{
  "num_hidden_layers": 10,
  "hidden_size": 192,
  "num_attention_heads": 3,
  "num_key_value_heads": 1,
  "head_dim": 64,
  "intermediate_size": 384,
  "vocab_size": 1024,
  "hidden_act": "swiglu",
  "norm": "rmsnorm",
  "norm_place": "pre",
  "norm_eps": 1e-05,
  "positions": "rope",
  "rope_theta": 10000.0,
  "rope_fraction": 1.0,
  "qk_norm": true,
  "attn_scale": 0.125,
  "bias": "none",
  "tie_word_embeddings": false,
  "parallel_block": false,
  "init": "uniform",
  "init_std_qkv": 0.028,
  "init_std_o": 0.0,
  "init_std_up": 0.028,
  "init_std_down": 0.0,
  "optimizer": "adamw",
  "learning_rate": 0.00266,
  "beta1": 0.95,
  "beta2": 0.99,
  "weight_decay": 0.056,
  "lr_head": 0.00969,
  "warmup_steps": 303,
  "schedule": "wsd",
  "decay_fraction": 1.0,
  "decay_shape": "linear",
  "final_lr_fraction": 0.0,
  "batch_tokens": 32768,
  "max_seq_len": 512,
  "doc_mask": true,
  "train_tokens": 255100000,
  "max_steps": 7786,
  "dataset": "wikipedia_en"
}
MLP neurons of a small language model. Each row is named by its layer, matrix (gate and up: input weights) and neuron, and shows model dimensions 96-159. Each number is 50 + 10 x the weight over its row's rms, rounded and kept within 0 to 99. A neuron's up and down rows have the sign that makes its largest values positive.
After each neuron's rows, "fires after" lists the tokens most often just before its 100 highest values on Wikipedia text that the model never trained on.

L3.gate249:44 31 50 44 40 46 30 43 55 49 44 45 38 35 52 41 36 51 57 44 57 63 33 58 48 50 35 54 74 65 57 50 44 51 57 41 55 61 24 38 63 40 49 56 40 49 38 26 50 53 48 32 47 44 53 59 63 34 61 37 55 45 54 40
L3.up249:33 61 52 39 33 45 52 38 60 62 30 53 27 54 66 57 65 72 53 46 67 43 55 55 55 46 63 49 43 56 47 45 38 30 48 50 27 36 69 69 60 61 59 40 75 48 57 66 49 50 41 57 37 37 54 43 31 48 69 48 46 65 41 52
fires after: " re", " pre", " bu", " s", "u", "e"

L3.gate352:69 53 34 40 46 43 38 54 64 49 47 52 62 47 40 41 46 59 42 61 51 74 55 60 50 52 50 53 45 32 45 49 56 35 32 53 66 43 40 36 52 48 56 60 47 60 42 39 54 43 55 42 58 40 44 67 63 52 50 39 61 49 72 39
L3.up352:55 49 68 41 50 58 64 37 63 52 74 58 50 53 40 61 59 53 45 35 60 36 53 58 66 39 35 52 56 38 48 39 32 55 41 40 60 51 45 57 50 43 55 58 63 69 58 53 42 54 47 49 59 55 41 43 42 44 47 44 36 57 43 40
fires after: "o", "i", "a", " ro", "ro", " re"

L3.gate364:59 51 41 38 55 65 34 62 37 42 43 47 62 52 49 47 43 58 36 37 57 48 59 49 46 53 50 42 51 48 70 60 42 48 60 62 65 50 45 53 58 55 29 41 35 43 51 33 49 52 50 62 59 55 65 50 54 46 37 43 31 42 46 42
L3.up364:45 58 40 61 52 61 38 64 69 46 54 36 56 56 54 68 48 53 42 45 49 27 53 56 71 51 44 39 55 59 61 64 42 56 55 57 46 62 38 56 61 59 44 54 44 52 44 41 46 57 59 53 44 59 41 61 58 61 46 46 38 59 52 31
fires after: "g", "ag", "og", "G", "al", " G"

L3.gate170:44 66 57 58 52 41 53 44 56 45 66 42 38 49 62 49 58 49 38 22 64 51 45 56 69 39 34 51 52 53 47 36 59 52 53 47 48 52 41 71 50 51 63 57 43 54 48 29 47 33 52 56 46 53 27 38 50 41 52 49 44 44 47 36
L3.up170:59 70 74 49 24 56 62 55 48 49 48 50 46 54 53 70 50 58 61 53 59 63 42 47 46 31 59 50 52 43 58 59 43 43 66 60 41 65 55 68 46 53 30 48 48 45 49 55 45 37 64 67 57 63 50 34 57 56 58 55 46 49 40 57
fires after: " pro", " p", " s", " new", " c"

L5.gate8:78 36 31 66 44 38 45 48 53 45 56 50 51 48 49 37 64 59 56 54 39 40 61 53 68 48 44 63 59 51 40 80 46 42 51 49 44 62 40 59 52 35 64 58 53 54 43 52 43 50 53 47 55 57 46 60 56 54 62 64 40 48 60 43
L5.up8:49 46 37 54 43 43 47 54 46 41 56 44 50 54 51 49 39 41 52 32 46 60 50 41 65 45 56 46 54 38 40 70 26 63 50 37 47 55 51 71 45 55 38 75 51 73 43 50 60 53 69 44 58 57 23 38 56 56 39 50 43 58 50 43
fires after: " res", "m", "p", "cc", "c", "es"

L3.gate95:43 44 48 63 35 41 47 56 39 26 48 32 34 44 45 47 23 45 48 43 42 53 70 51 46 54 56 42 32 41 57 45 46 58 47 55 67 58 55 41 42 47 33 42 39 55 39 38 57 59 55 47 46 43 46 47 72 43 29 54 44 51 54 33
L3.up95:26 57 47 41 62 43 56 45 74 60 58 55 48 33 49 65 57 66 68 30 43 40 59 59 56 39 32 40 58 44 59 42 40 41 50 52 47 68 42 58 59 54 38 63 42 59 50 48 44 38 56 37 51 52 39 48 48 53 46 57 47 48 59 47
fires after: "ag", "k", "og", "O", "her"

L5.gate60:47 50 57 49 46 47 52 66 55 32 34 67 54 46 52 52 38 50 49 62 43 30 47 63 43 38 49 60 56 57 44 50 68 47 57 52 53 43 69 63 46 55 46 59 32 51 56 40 58 77 55 37 51 51 48 60 48 60 42 43 38 53 51 52
L5.up60:47 35 51 39 50 56 52 35 27 56 42 71 54 42 49 34 47 50 52 49 56 52 47 42 64 54 38 48 52 52 54 53 57 46 42 37 48 41 60 64 70 62 55 57 49 37 60 27 44 54 55 43 50 34 51 52 33 39 41 47 42 55 38 45
fires after: "ust", " T", " J", "t", "ect"

L3.gate165:46 30 52 50 69 45 53 59 42 40 50 55 76 36 63 57 60 36 55 26 56 51 57 49 61 44 47 32 60 47 57 41 67 45 53 46 52 56 43 44 67 51 70 40 48 37 39 47 47 57 54 62 58 48 43 57 52 57 61 32 52 66 54 35
L3.up165:60 60 60 63 67 48 48 37 68 52 45 38 45 44 60 45 59 42 54 60 37 47 46 60 42 47 52 47 36 44 52 37 47 71 48 58 55 55 41 46 55 68 54 39 71 51 56 45 72 69 33 54 53 50 42 68 48 35 42 22 61 39 43 60
fires after: " co", "cc", "et", "he", "i", "ro"

L3.gate381:50 27 50 36 53 61 51 52 55 51 32 59 70 43 59 47 50 32 56 65 55 47 57 69 56 54 41 52 65 47 52 44 46 41 33 48 49 41 58 34 48 46 51 54 39 69 55 46 42 34 38 40 64 51 50 60 51 48 35 35 57 55 56 56
L3.up381:72 44 50 35 61 37 59 27 53 42 38 62 58 68 61 40 42 55 37 48 55 45 50 58 48 58 33 59 42 66 51 67 39 43 59 50 44 49 43 53 47 51 66 51 54 39 48 67 55 67 53 38 54 65 45 41 52 43 26 55 38 56 39 38
fires after: " f", " w", " l", "f", "du", " ("

L3.gate26:55 43 45 55 57 71 63 52 47 34 56 51 57 29 45 54 54 60 56 35 53 61 61 57 66 44 61 43 56 65 34 48 56 50 61 50 59 56 50 44 61 51 48 43 41 51 47 32 39 51 46 52 50 55 37 48 71 57 56 49 59 43 50 46
L3.up26:59 41 48 60 44 54 59 46 61 52 42 68 47 54 49 64 46 45 55 50 56 53 55 50 66 45 51 62 06 42 50 46 54 53 38 54 51 55 51 48 48 40 48 53 56 52 46 51 56 52 49 53 42 52 53 48 48 36 39 42 51 44 49 32
fires after: " ", " o", "-", " the"

L3.gate135:57 67 48 68 49 44 44 62 42 52 52 41 40 25 63 58 62 32 52 48 64 52 47 49 54 54 41 40 34 34 52 38 49 49 36 59 55 47 43 47 53 48 45 45 45 63 67 53 45 43 57 52 48 37 44 60 55 66 55 48 54 41 68 43
L3.up135:50 52 44 55 60 59 45 57 56 44 45 56 43 43 46 53 64 56 44 42 55 42 52 42 50 52 55 46 48 66 51 40 50 54 35 42 42 52 48 45 58 73 60 44 66 61 72 57 22 52 41 57 49 56 53 70 46 42 66 45 50 48 43 40
fires after: "e", " ne", "ou", "ra", " ra", "o"

L3.gate64:65 42 48 53 47 54 42 66 35 48 47 38 52 47 69 21 52 47 39 44 57 59 52 61 39 42 47 51 52 39 45 68 50 45 57 52 62 65 38 42 56 59 51 68 37 49 55 74 68 50 61 52 67 52 51 54 55 50 68 42 56 45 58 43
L3.up64:54 55 51 67 57 39 55 49 35 50 48 44 53 30 42 57 32 75 48 58 47 61 44 60 56 35 30 65 57 53 68 55 62 60 53 60 43 46 48 62 62 56 40 47 39 57 55 43 37 58 45 54 49 45 56 65 48 45 41 58 57 38 49 50
fires after: "c", "r", " C", "ent", " c"

L5.gate63:62 58 42 39 63 58 74 51 50 43 57 37 37 56 60 45 39 55 53 46 44 60 60 56 51 38 45 49 43 39 48 63 44 37 50 42 69 42 48 72 69 34 55 42 46 59 46 59 69 35 55 55 62 59 29 42 56 43 59 56 68 44 44 44
L5.up63:55 67 43 69 56 49 49 19 54 62 67 62 56 43 36 43 49 58 52 69 50 55 33 52 42 46 43 50 41 42 49 52 52 41 55 68 57 56 45 47 42 48 60 36 43 50 42 50 72 54 39 53 54 36 57 46 49 58 49 48 62 63 45 58
fires after: "it", "y", "c", "he", "che", "r"

L3.gate293:38 41 51 47 53 47 60 58 49 46 45 60 65 58 69 56 36 55 47 38 56 61 39 48 52 42 33 69 51 42 47 46 55 43 51 55 40 38 52 62 57 54 35 55 36 36 23 43 54 50 60 55 54 37 39 44 46 59 44 40 54 52 48 31
L3.up293:57 50 38 71 50 40 43 55 41 58 57 44 64 40 65 48 42 59 24 56 60 48 49 46 43 39 41 54 60 49 47 28 37 51 55 60 52 46 46 54 38 61 42 55 34 38 50 74 61 60 36 57 61 55 63 44 52 55 56 51 38 55 57 47
fires after: " h", " H", " le", "eb", "eng", "w"

L3.gate311:67 45 48 50 60 47 46 57 52 69 49 52 62 63 45 43 51 32 48 41 62 45 46 51 59 62 35 57 46 50 37 42 55 43 37 61 48 42 49 65 48 42 47 48 62 62 52 47 39 58 46 66 50 32 43 59 52 77 43 27 49 53 69 50
L3.up311:56 49 55 41 36 55 43 46 55 36 66 49 36 42 51 58 60 53 46 53 42 62 27 51 38 52 51 50 49 36 62 51 55 66 55 39 50 49 51 37 46 49 38 45 50 52 56 54 47 58 37 45 41 56 27 46 52 51 45 46 63 58 50 62
fires after: "ro", "au", " e", "on", "d", "i"

L5.gate299:65 46 54 49 53 40 62 69 49 50 52 29 55 52 50 60 43 33 65 53 48 51 42 84 47 25 59 55 60 41 35 56 62 37 63 45 45 41 39 44 63 58 46 42 46 43 59 48 59 25 54 51 65 60 50 45 62 52 36 38 52 51 59 39
L5.up299:47 58 28 54 61 44 63 60 59 43 43 49 41 66 45 70 61 56 57 61 68 51 47 39 66 58 54 58 53 33 51 33 32 41 70 44 45 70 42 56 40 40 48 67 44 62 54 46 43 49 55 55 52 44 60 66 60 29 61 57 61 40 42 50
fires after: "it", " s", "in", " v", "res", "o"

L3.gate179:67 47 65 65 39 31 58 47 54 45 56 34 51 39 54 54 62 48 60 55 69 60 63 43 54 64 41 46 60 38 53 49 48 59 68 57 47 52 73 65 46 33 32 59 39 51 51 46 59 58 44 56 53 50 59 61 56 58 67 40 55 42 60 40
L3.up179:44 44 36 58 42 38 61 45 51 54 36 55 53 40 59 40 45 45 54 54 74 42 71 45 50 46 45 47 50 63 40 38 23 37 49 68 35 59 45 70 36 69 36 54 48 65 58 47 37 73 64 49 51 43 63 24 53 55 63 48 45 34 57 49
fires after: "os", "c", "ic", "st"

L5.gate193:52 40 50 50 51 45 35 62 63 53 35 40 58 37 55 58 42 44 55 64 56 49 30 70 62 56 46 40 42 50 42 42 44 24 32 43 43 63 36 60 63 35 71 55 58 50 45 48 44 42 61 59 66 37 47 57 59 52 68 27 58 44 64 52
L5.up193:35 36 53 57 57 66 51 62 66 42 40 41 60 50 43 56 54 63 44 60 60 33 33 46 55 47 50 36 54 58 43 38 42 39 52 36 32 55 46 49 45 46 74 50 48 41 45 50 40 57 51 41 48 46 59 65 44 44 62 36 58 55 42 48
fires after: " s", " m", "om", "e", " me", "o"

L5.gate288:51 53 71 52 37 43 51 51 44 44 50 63 55 46 74 62 45 37 47 57 46 52 50 54 31 44 49 65 58 40 45 56 42 58 53 37 52 52 43 44 48 48 55 56 56 55 53 47 42 45 59 40 52 47 34 40 50 61 36 40 39 65 42 36
L5.up288:56 47 61 56 44 31 49 45 48 61 49 55 58 35 37 44 58 55 41 38 46 47 65 50 36 32 50 50 64 55 59 47 50 45 57 64 60 26 67 57 56 43 44 45 40 37 40 38 49 47 64 30 48 54 30 50 44 42 52 42 39 55 60 70
fires after: " T", "t", "ing", "ot", "m", " f"

L7.gate303:50 32 61 45 62 61 49 64 57 53 61 49 62 53 52 67 35 49 45 34 64 55 36 45 52 43 54 43 59 41 35 48 50 35 46 42 33 49 57 48 35 38 47 32 43 50 54 43 48 62 39 56 56 60 52 66 48 47 60 32 45 43 67 40
L7.up303:61 48 39 39 54 55 65 51 40 42 48 54 63 51 48 50 55 60 63 46 46 54 40 56 66 54 49 57 70 62 44 64 53 46 52 47 47 55 27 47 41 53 63 31 44 44 54 51 55 39 46 41 56 52 56 57 56 46 54 66 39 68 62 57
fires after: "ak", " to", " t", "ac", " m", "ang"

L3.gate136:65 66 60 56 28 49 36 62 64 43 49 58 43 38 47 28 51 50 57 39 54 58 45 50 45 49 44 41 53 47 29 57 62 50 60 55 58 46 49 54 38 60 58 33 49 47 45 48 52 48 48 55 59 52 55 39 54 51 43 51 30 44 50 42
L3.up136:40 43 60 49 54 42 55 48 58 48 61 37 64 62 52 64 64 68 54 43 27 29 31 58 52 58 46 40 46 54 60 58 52 57 54 61 49 56 49 45 45 59 46 50 69 50 57 59 54 39 41 49 35 46 34 37 62 52 17 44 41 44 51 56
fires after: "olog", "end", "ition", "iam", "ork", "ad"

L7.gate156:47 67 50 56 57 39 59 49 47 28 39 60 63 40 57 53 50 42 51 43 51 61 38 51 44 21 48 69 42 33 65 58 54 34 39 51 48 30 50 64 37 44 48 51 35 51 47 48 53 45 59 43 60 44 67 43 53 45 58 61 39 53 59 69
L7.up156:54 57 46 37 34 52 50 59 43 56 37 43 54 46 45 66 62 44 45 55 43 62 46 56 54 41 71 65 33 55 46 57 32 44 49 46 58 31 45 57 42 49 67 58 63 51 42 82 49 56 58 42 47 54 66 57 43 45 53 45 55 57 45 50
fires after: " S", " L", " K", "ot", " St", " Sh"

L3.gate264:68 41 46 51 41 44 53 60 50 49 49 44 60 52 53 46 48 45 38 32 70 59 46 48 50 55 37 57 39 33 49 59 41 36 36 47 76 64 46 39 59 58 51 58 45 26 47 60 60 50 61 43 63 42 54 43 51 59 53 49 32 41 51 38
L3.up264:47 36 43 46 50 43 30 61 54 43 57 59 52 49 57 56 38 56 41 57 66 53 55 36 62 42 65 35 51 52 57 42 48 47 39 63 52 40 53 52 50 51 28 56 56 38 55 61 49 57 45 47 44 55 41 68 33 55 48 57 49 49 45 37
fires after: "ord", "c", "p", "ec"

L3.gate382:57 48 44 49 44 59 52 37 46 50 55 48 44 51 55 42 67 63 57 26 46 60 35 55 42 57 36 47 46 48 45 55 45 43 48 45 51 48 61 53 53 49 49 31 39 42 49 64 42 44 57 54 40 33 59 41 60 47 57 35 40 47 49 21
L3.up382:45 45 43 42 51 40 41 33 41 46 70 60 55 41 34 43 52 57 50 53 63 58 36 41 52 69 49 45 36 51 65 42 47 57 38 48 39 55 57 51 44 52 39 39 51 52 55 69 51 48 36 32 45 44 61 48 49 47 74 54 52 48 47 26
fires after: "m", " h", " Cl", "am", " le", "h"

L3.gate229:54 49 66 57 32 41 56 46 42 51 44 40 46 37 72 60 45 54 43 36 63 50 60 34 51 49 64 53 62 38 51 60 55 32 43 51 47 45 29 39 65 44 35 68 60 56 27 31 48 62 63 54 43 41 42 52 64 58 67 30 73 45 51 37
L3.up229:38 38 39 43 63 39 50 37 45 53 58 55 60 58 61 49 52 40 54 51 34 48 55 57 48 47 47 61 40 57 59 71 48 47 54 49 49 61 49 72 72 61 55 45 41 62 73 56 55 48 43 42 55 49 60 46 46 68 59 64 53 53 70 35
fires after: " b", " m", " s", "b", " f"

L5.gate95:55 20 69 50 57 55 55 57 32 45 23 54 64 60 43 59 39 60 33 39 36 63 47 47 47 51 46 45 50 34 39 56 56 46 59 54 53 45 52 45 47 47 44 49 55 53 43 44 65 52 44 50 58 50 54 47 43 54 36 40 56 70 59 21
L5.up95:47 47 65 41 58 48 67 53 33 44 36 49 53 29 59 44 63 58 39 55 27 40 50 34 38 51 63 53 58 32 39 35 59 44 42 55 54 47 35 43 58 66 52 59 49 54 50 50 43 63 53 51 48 48 39 56 45 53 36 54 45 58 52 38
fires after: " f", " t", "r", "f"

L3.gate310:58 66 50 62 44 22 40 45 48 43 60 36 57 39 70 26 30 33 59 66 39 55 64 47 27 41 52 53 36 44 33 49 60 29 59 50 55 40 47 53 54 38 47 54 48 46 18 55 57 45 60 34 44 65 53 54 56 56 47 38 48 52 71 52
L3.up310:35 65 51 55 49 59 57 49 48 54 54 53 48 56 58 41 49 41 63 55 26 61 56 40 33 54 54 40 52 53 55 51 39 40 57 50 42 32 43 43 35 32 61 51 45 42 41 52 39 59 56 50 49 71 41 54 37 46 57 53 54 54 51 53
fires after: " n", "ig", " d", "ort", "i"

L3.gate31:46 43 62 46 26 55 42 66 37 63 31 73 51 48 56 59 70 40 48 66 48 34 47 54 44 54 54 66 50 39 45 68 40 44 51 58 72 59 48 45 51 52 56 54 35 44 47 58 59 39 57 57 55 50 47 38 66 65 48 44 54 57 62 49
L3.up31:54 41 49 50 35 59 33 44 41 45 55 55 55 57 46 39 38 49 42 38 59 53 50 57 56 47 44 55 53 43 53 64 43 42 34 50 62 33 47 38 57 50 62 54 61 46 53 58 57 64 33 65 52 49 53 47 53 59 40 43 59 62 56 57
fires after: "iv", "ep", " F", "re", "le", " f"

L5.gate132:53 54 48 52 41 49 53 56 58 44 66 67 61 45 47 21 55 43 36 67 49 58 29 51 46 32 59 45 39 27 51 45 54 38 42 70 57 70 58 65 31 44 47 55 58 38 56 45 61 36 47 34 61 55 39 55 53 60 57 58 54 40 63 66
L5.up132:40 56 48 38 50 41 66 54 37 48 69 54 49 55 47 49 44 52 59 48 59 54 54 61 48 54 60 42 64 50 38 51 53 34 35 54 63 55 50 66 27 50 52 71 36 51 41 51 43 48 47 67 49 42 35 50 31 34 41 40 22 36 58 55
fires after: " c", "-", " n", "an", "our", "ot"

L7.gate44:65 50 44 33 38 51 61 40 43 53 42 49 56 59 28 31 51 63 74 46 59 44 63 49 45 41 41 52 53 58 61 62 68 51 62 61 54 42 44 69 55 37 63 39 61 42 38 47 67 40 58 41 49 48 47 35 38 45 42 63 44 52 53 39
L7.up44:42 54 56 56 45 44 37 51 62 50 17 56 67 54 55 64 30 54 60 61 59 47 63 58 27 69 52 66 53 51 60 54 62 34 48 29 55 40 42 44 55 21 58 38 40 60 49 48 51 63 37 60 47 26 49 52 55 38 56 51 41 49 51 43
fires after: " f", " h", " T", "H", " P", " t"

L7.gate270:57 45 36 48 61 61 40 54 55 42 33 49 39 30 38 45 36 30 35 54 38 42 44 56 58 64 69 43 40 42 55 66 71 44 44 50 55 76 45 25 60 53 51 44 57 49 49 58 59 46 54 58 56 44 40 50 50 53 65 53 52 61 49 52
L7.up270:59 51 50 38 52 51 58 45 56 57 50 52 44 59 26 34 57 59 46 38 45 50 42 59 66 56 59 46 55 59 50 53 44 47 52 45 51 44 42 23 37 34 39 48 53 53 32 52 64 50 28 43 46 41 37 36 57 48 48 48 49 43 48 63
fires after: " f", " con", "ou", "O", " p", " d"

L5.gate204:57 49 48 57 35 56 53 54 41 67 55 72 57 51 65 50 55 50 40 53 57 54 48 61 35 48 50 54 53 45 63 51 56 59 51 69 54 48 56 37 57 38 58 62 18 43 47 53 62 38 29 57 57 41 45 36 46 52 50 38 52 35 51 43
L5.up204:38 48 57 49 52 54 49 28 38 62 50 66 62 56 64 51 48 39 47 39 45 50 28 47 48 50 57 45 54 32 39 52 46 63 39 36 57 48 45 43 51 48 50 49 60 48 44 58 52 60 77 49 66 85 52 52 54 52 44 43 56 47 44 39
fires after: " f", "f", "ond", "ur", " F", "st"

L5.gate264:38 43 46 57 40 58 48 57 31 48 52 47 50 49 64 23 54 49 37 40 65 60 71 44 49 32 41 51 59 51 57 39 47 47 55 55 51 59 43 73 42 52 57 59 45 43 49 44 68 41 65 54 67 44 50 43 67 54 47 46 39 55 46 42
L5.up264:56 53 47 36 38 53 44 34 55 62 69 68 39 32 50 43 55 39 49 68 46 42 50 59 48 50 58 54 38 40 69 29 50 41 55 48 46 56 49 49 55 50 41 43 62 50 62 46 62 67 49 54 54 48 49 61 51 40 55 51 54 49 55 43
fires after: "ist", "i", "ect", "at", "it"

L3.gate120:55 68 40 59 54 49 67 50 50 68 47 51 74 29 30 60 53 53 45 58 56 39 51 67 65 36 51 63 59 43 33 57 43 62 54 57 63 52 45 55 44 44 57 47 39 65 49 38 53 43 42 33 42 47 31 33 55 39 47 38 43 56 49 64
L3.up120:57 40 46 53 49 68 54 50 53 58 63 68 57 60 53 45 65 41 53 38 49 57 50 65 44 56 44 56 42 41 59 42 60 40 76 55 43 50 55 51 53 49 59 46 52 52 49 58 42 69 49 56 36 61 55 51 54 18 41 37 60 59 43 62
fires after: "ik", " sh", "h", "l", " y", " g"

L5.gate46:79 52 51 39 50 48 47 50 66 51 39 62 48 45 49 59 46 55 49 50 57 42 63 40 42 45 50 40 52 30 57 53 67 50 44 74 61 68 61 64 37 40 45 58 31 54 48 68 50 53 51 53 63 36 64 46 42 62 58 24 51 59 53 45
L5.up46:43 45 55 55 49 29 59 46 45 34 54 49 53 49 57 69 51 36 55 48 46 45 64 50 62 54 49 40 53 54 54 46 51 47 45 50 37 62 46 29 51 46 50 49 51 54 38 54 46 34 68 36 52 37 46 58 64 53 64 43 62 54 44 64
fires after: " dis", " des", "is", "et", "ir", "ist"

L3.gate143:38 53 48 51 60 62 47 77 43 45 55 44 45 56 61 33 28 43 37 53 46 52 58 52 64 44 49 60 50 52 49 55 58 58 46 40 60 50 43 46 53 70 44 62 52 40 41 49 55 42 48 74 53 47 56 56 54 42 67 40 70 43 58 39
L3.up143:56 57 49 64 58 48 63 48 62 37 55 53 52 57 55 57 44 38 37 40 44 52 41 67 33 67 52 47 53 55 39 52 30 46 52 30 61 57 65 69 53 46 48 52 36 58 45 52 54 55 69 40 55 53 54 60 39 34 30 52 41 59 71 39
fires after: "ro", "ri", " co", "d", " ro"

L7.gate35:65 61 43 66 57 36 50 47 40 48 45 66 54 40 39 37 32 48 34 44 54 51 28 67 32 27 52 48 54 41 45 69 36 43 38 56 47 65 55 59 49 52 38 65 44 37 52 56 39 50 57 53 57 59 59 49 42 48 51 70 68 49 44 66
L7.up35:48 59 40 64 47 42 58 37 47 58 45 53 56 63 42 67 53 53 46 45 74 61 43 32 52 49 70 50 42 55 45 37 48 49 56 65 66 54 49 36 51 52 44 54 61 33 42 32 46 45 49 66 50 64 47 38 55 57 62 50 33 44 46 46
fires after: " st", " b", " St", " C", " S"

L7.gate338:37 45 62 57 35 55 57 47 54 65 41 54 56 47 66 36 38 38 27 67 40 44 38 40 31 55 53 52 47 55 44 45 68 41 45 38 69 54 55 33 55 40 60 56 60 52 35 37 55 32 69 60 68 57 55 43 36 64 48 51 43 62 46 45
L7.up338:19 54 45 56 50 38 54 38 42 52 38 60 49 60 39 45 56 46 36 57 50 44 38 44 48 50 46 48 59 40 39 53 62 27 45 45 46 41 40 52 52 42 65 37 52 63 46 69 52 55 45 35 49 42 41 44 43 79 38 56 47 36 41 62
fires after: " D", " d", " ind", " At", " U", " p"

L3.gate349:39 58 69 53 47 67 26 64 46 61 27 55 46 39 74 31 46 55 57 63 53 58 49 53 52 48 58 73 37 53 37 53 56 46 46 61 44 56 67 37 57 56 52 43 58 47 41 61 58 51 64 36 48 52 76 47 61 50 55 35 40 39 46 31
L3.up349:54 45 51 56 42 43 39 47 30 57 56 53 42 55 43 42 56 47 63 38 48 44 41 21 47 28 60 58 40 50 49 58 63 49 44 47 61 54 42 71 63 57 58 53 41 33 38 51 59 43 47 59 54 45 43 64 61 37 43 52 46 53 49 41
fires after: "\n", "==", "al", " med", " Te", "ult"

L5.gate178:41 49 53 59 47 43 58 47 42 43 60 37 50 44 47 33 58 56 62 38 53 60 53 61 57 56 32 45 56 40 33 54 47 50 31 52 69 59 46 61 54 46 43 51 68 67 39 56 68 45 32 66 56 38 31 43 57 37 55 54 58 38 54 39
L5.up178:33 60 52 52 32 50 55 59 43 48 33 44 50 42 44 61 39 57 41 35 56 48 56 53 53 41 48 60 45 55 38 47 34 72 36 50 65 56 31 63 22 58 29 56 41 44 51 63 54 50 28 54 57 36 52 64 56 55 52 35 56 48 67 40
fires after: " c", "c", " C", "ic", " H", " sc"

L3.gate34:55 43 49 64 58 33 52 55 52 60 42 58 64 49 54 60 48 37 34 39 57 59 62 58 50 39 59 61 71 38 61 47 52 43 61 64 48 41 60 51 35 53 35 33 33 44 41 35 41 72 51 54 51 60 51 47 45 55 47 39 45 57 67 54
L3.up34:53 61 52 64 48 57 58 57 53 72 57 51 55 56 43 46 57 39 62 37 38 44 50 45 59 47 38 43 51 53 62 56 66 33 42 60 55 41 58 59 63 50 78 56 46 42 64 45 46 51 65 65 48 33 49 58 47 33 32 33 36 56 66 47
fires after: " t", "et", " T", " g", "ak", "h"

L5.gate207:60 51 45 57 42 55 51 47 35 48 38 50 52 46 48 40 46 51 47 49 49 54 62 53 44 37 33 78 56 49 38 54 58 21 49 50 59 54 46 42 43 68 29 63 59 49 52 46 68 50 72 39 52 46 47 62 65 44 60 38 52 45 67 41
L5.up207:57 74 56 50 43 42 44 44 49 49 33 40 38 49 57 39 53 54 45 55 69 62 56 56 56 40 46 58 60 43 71 37 62 50 40 60 37 47 66 46 48 65 68 49 49 33 54 67 51 45 57 63 51 45 51 52 56 42 66 42 44 51 45 42
fires after: "-", "it", "ic", "em", "i", "u"

L7.gate104:52 41 42 49 42 46 53 31 58 36 60 38 56 41 62 48 41 52 58 39 55 48 50 30 48 58 55 53 47 62 53 52 55 46 54 75 54 43 29 51 51 46 41 57 48 42 41 30 52 56 31 44 48 38 45 43 51 50 62 54 59 52 51 43
L7.up104:65 54 42 62 57 52 39 60 57 66 55 49 54 39 57 44 55 50 43 62 55 54 33 45 37 62 38 59 39 55 55 49 38 44 59 62 37 53 52 56 61 38 42 55 50 54 45 60 54 50 52 45 44 58 61 45 41 39 50 52 25 47 44 37
fires after: " f", "\n", " m", " F", " ", " se"

L3.gate339:57 63 49 60 29 59 53 47 51 43 55 38 42 48 54 60 39 48 60 61 47 56 61 67 50 51 50 62 31 48 60 51 63 43 51 62 39 32 49 54 54 36 49 46 34 37 39 45 48 55 63 40 52 63 55 61 64 59 50 49 43 51 56 53
L3.up339:48 49 64 33 43 67 37 67 55 48 73 63 41 54 51 58 45 50 61 59 46 26 58 41 61 25 50 69 40 57 61 54 52 48 65 56 34 43 52 56 60 52 67 58 58 54 60 43 45 53 37 40 33 50 43 57 55 30 61 55 63 50 48 43
fires after: " n", "us", " loc", "ot", "ort", "ic"

L5.gate323:60 72 64 41 36 44 50 56 53 42 52 50 56 51 43 50 41 37 43 56 47 51 43 52 40 48 49 45 29 55 42 50 54 40 51 38 41 44 58 46 51 45 39 60 53 36 23 48 78 43 48 43 56 64 08 53 55 57 59 55 37 55 73 43
L5.up323:65 69 37 68 60 55 54 55 57 48 62 69 54 52 30 64 44 53 40 55 56 38 51 57 36 67 67 40 40 63 42 52 57 40 48 46 30 54 51 57 40 42 51 38 65 33 36 53 46 67 40 52 48 66 47 59 50 46 60 44 40 31 49 51
fires after: " d", " n", "an", " o"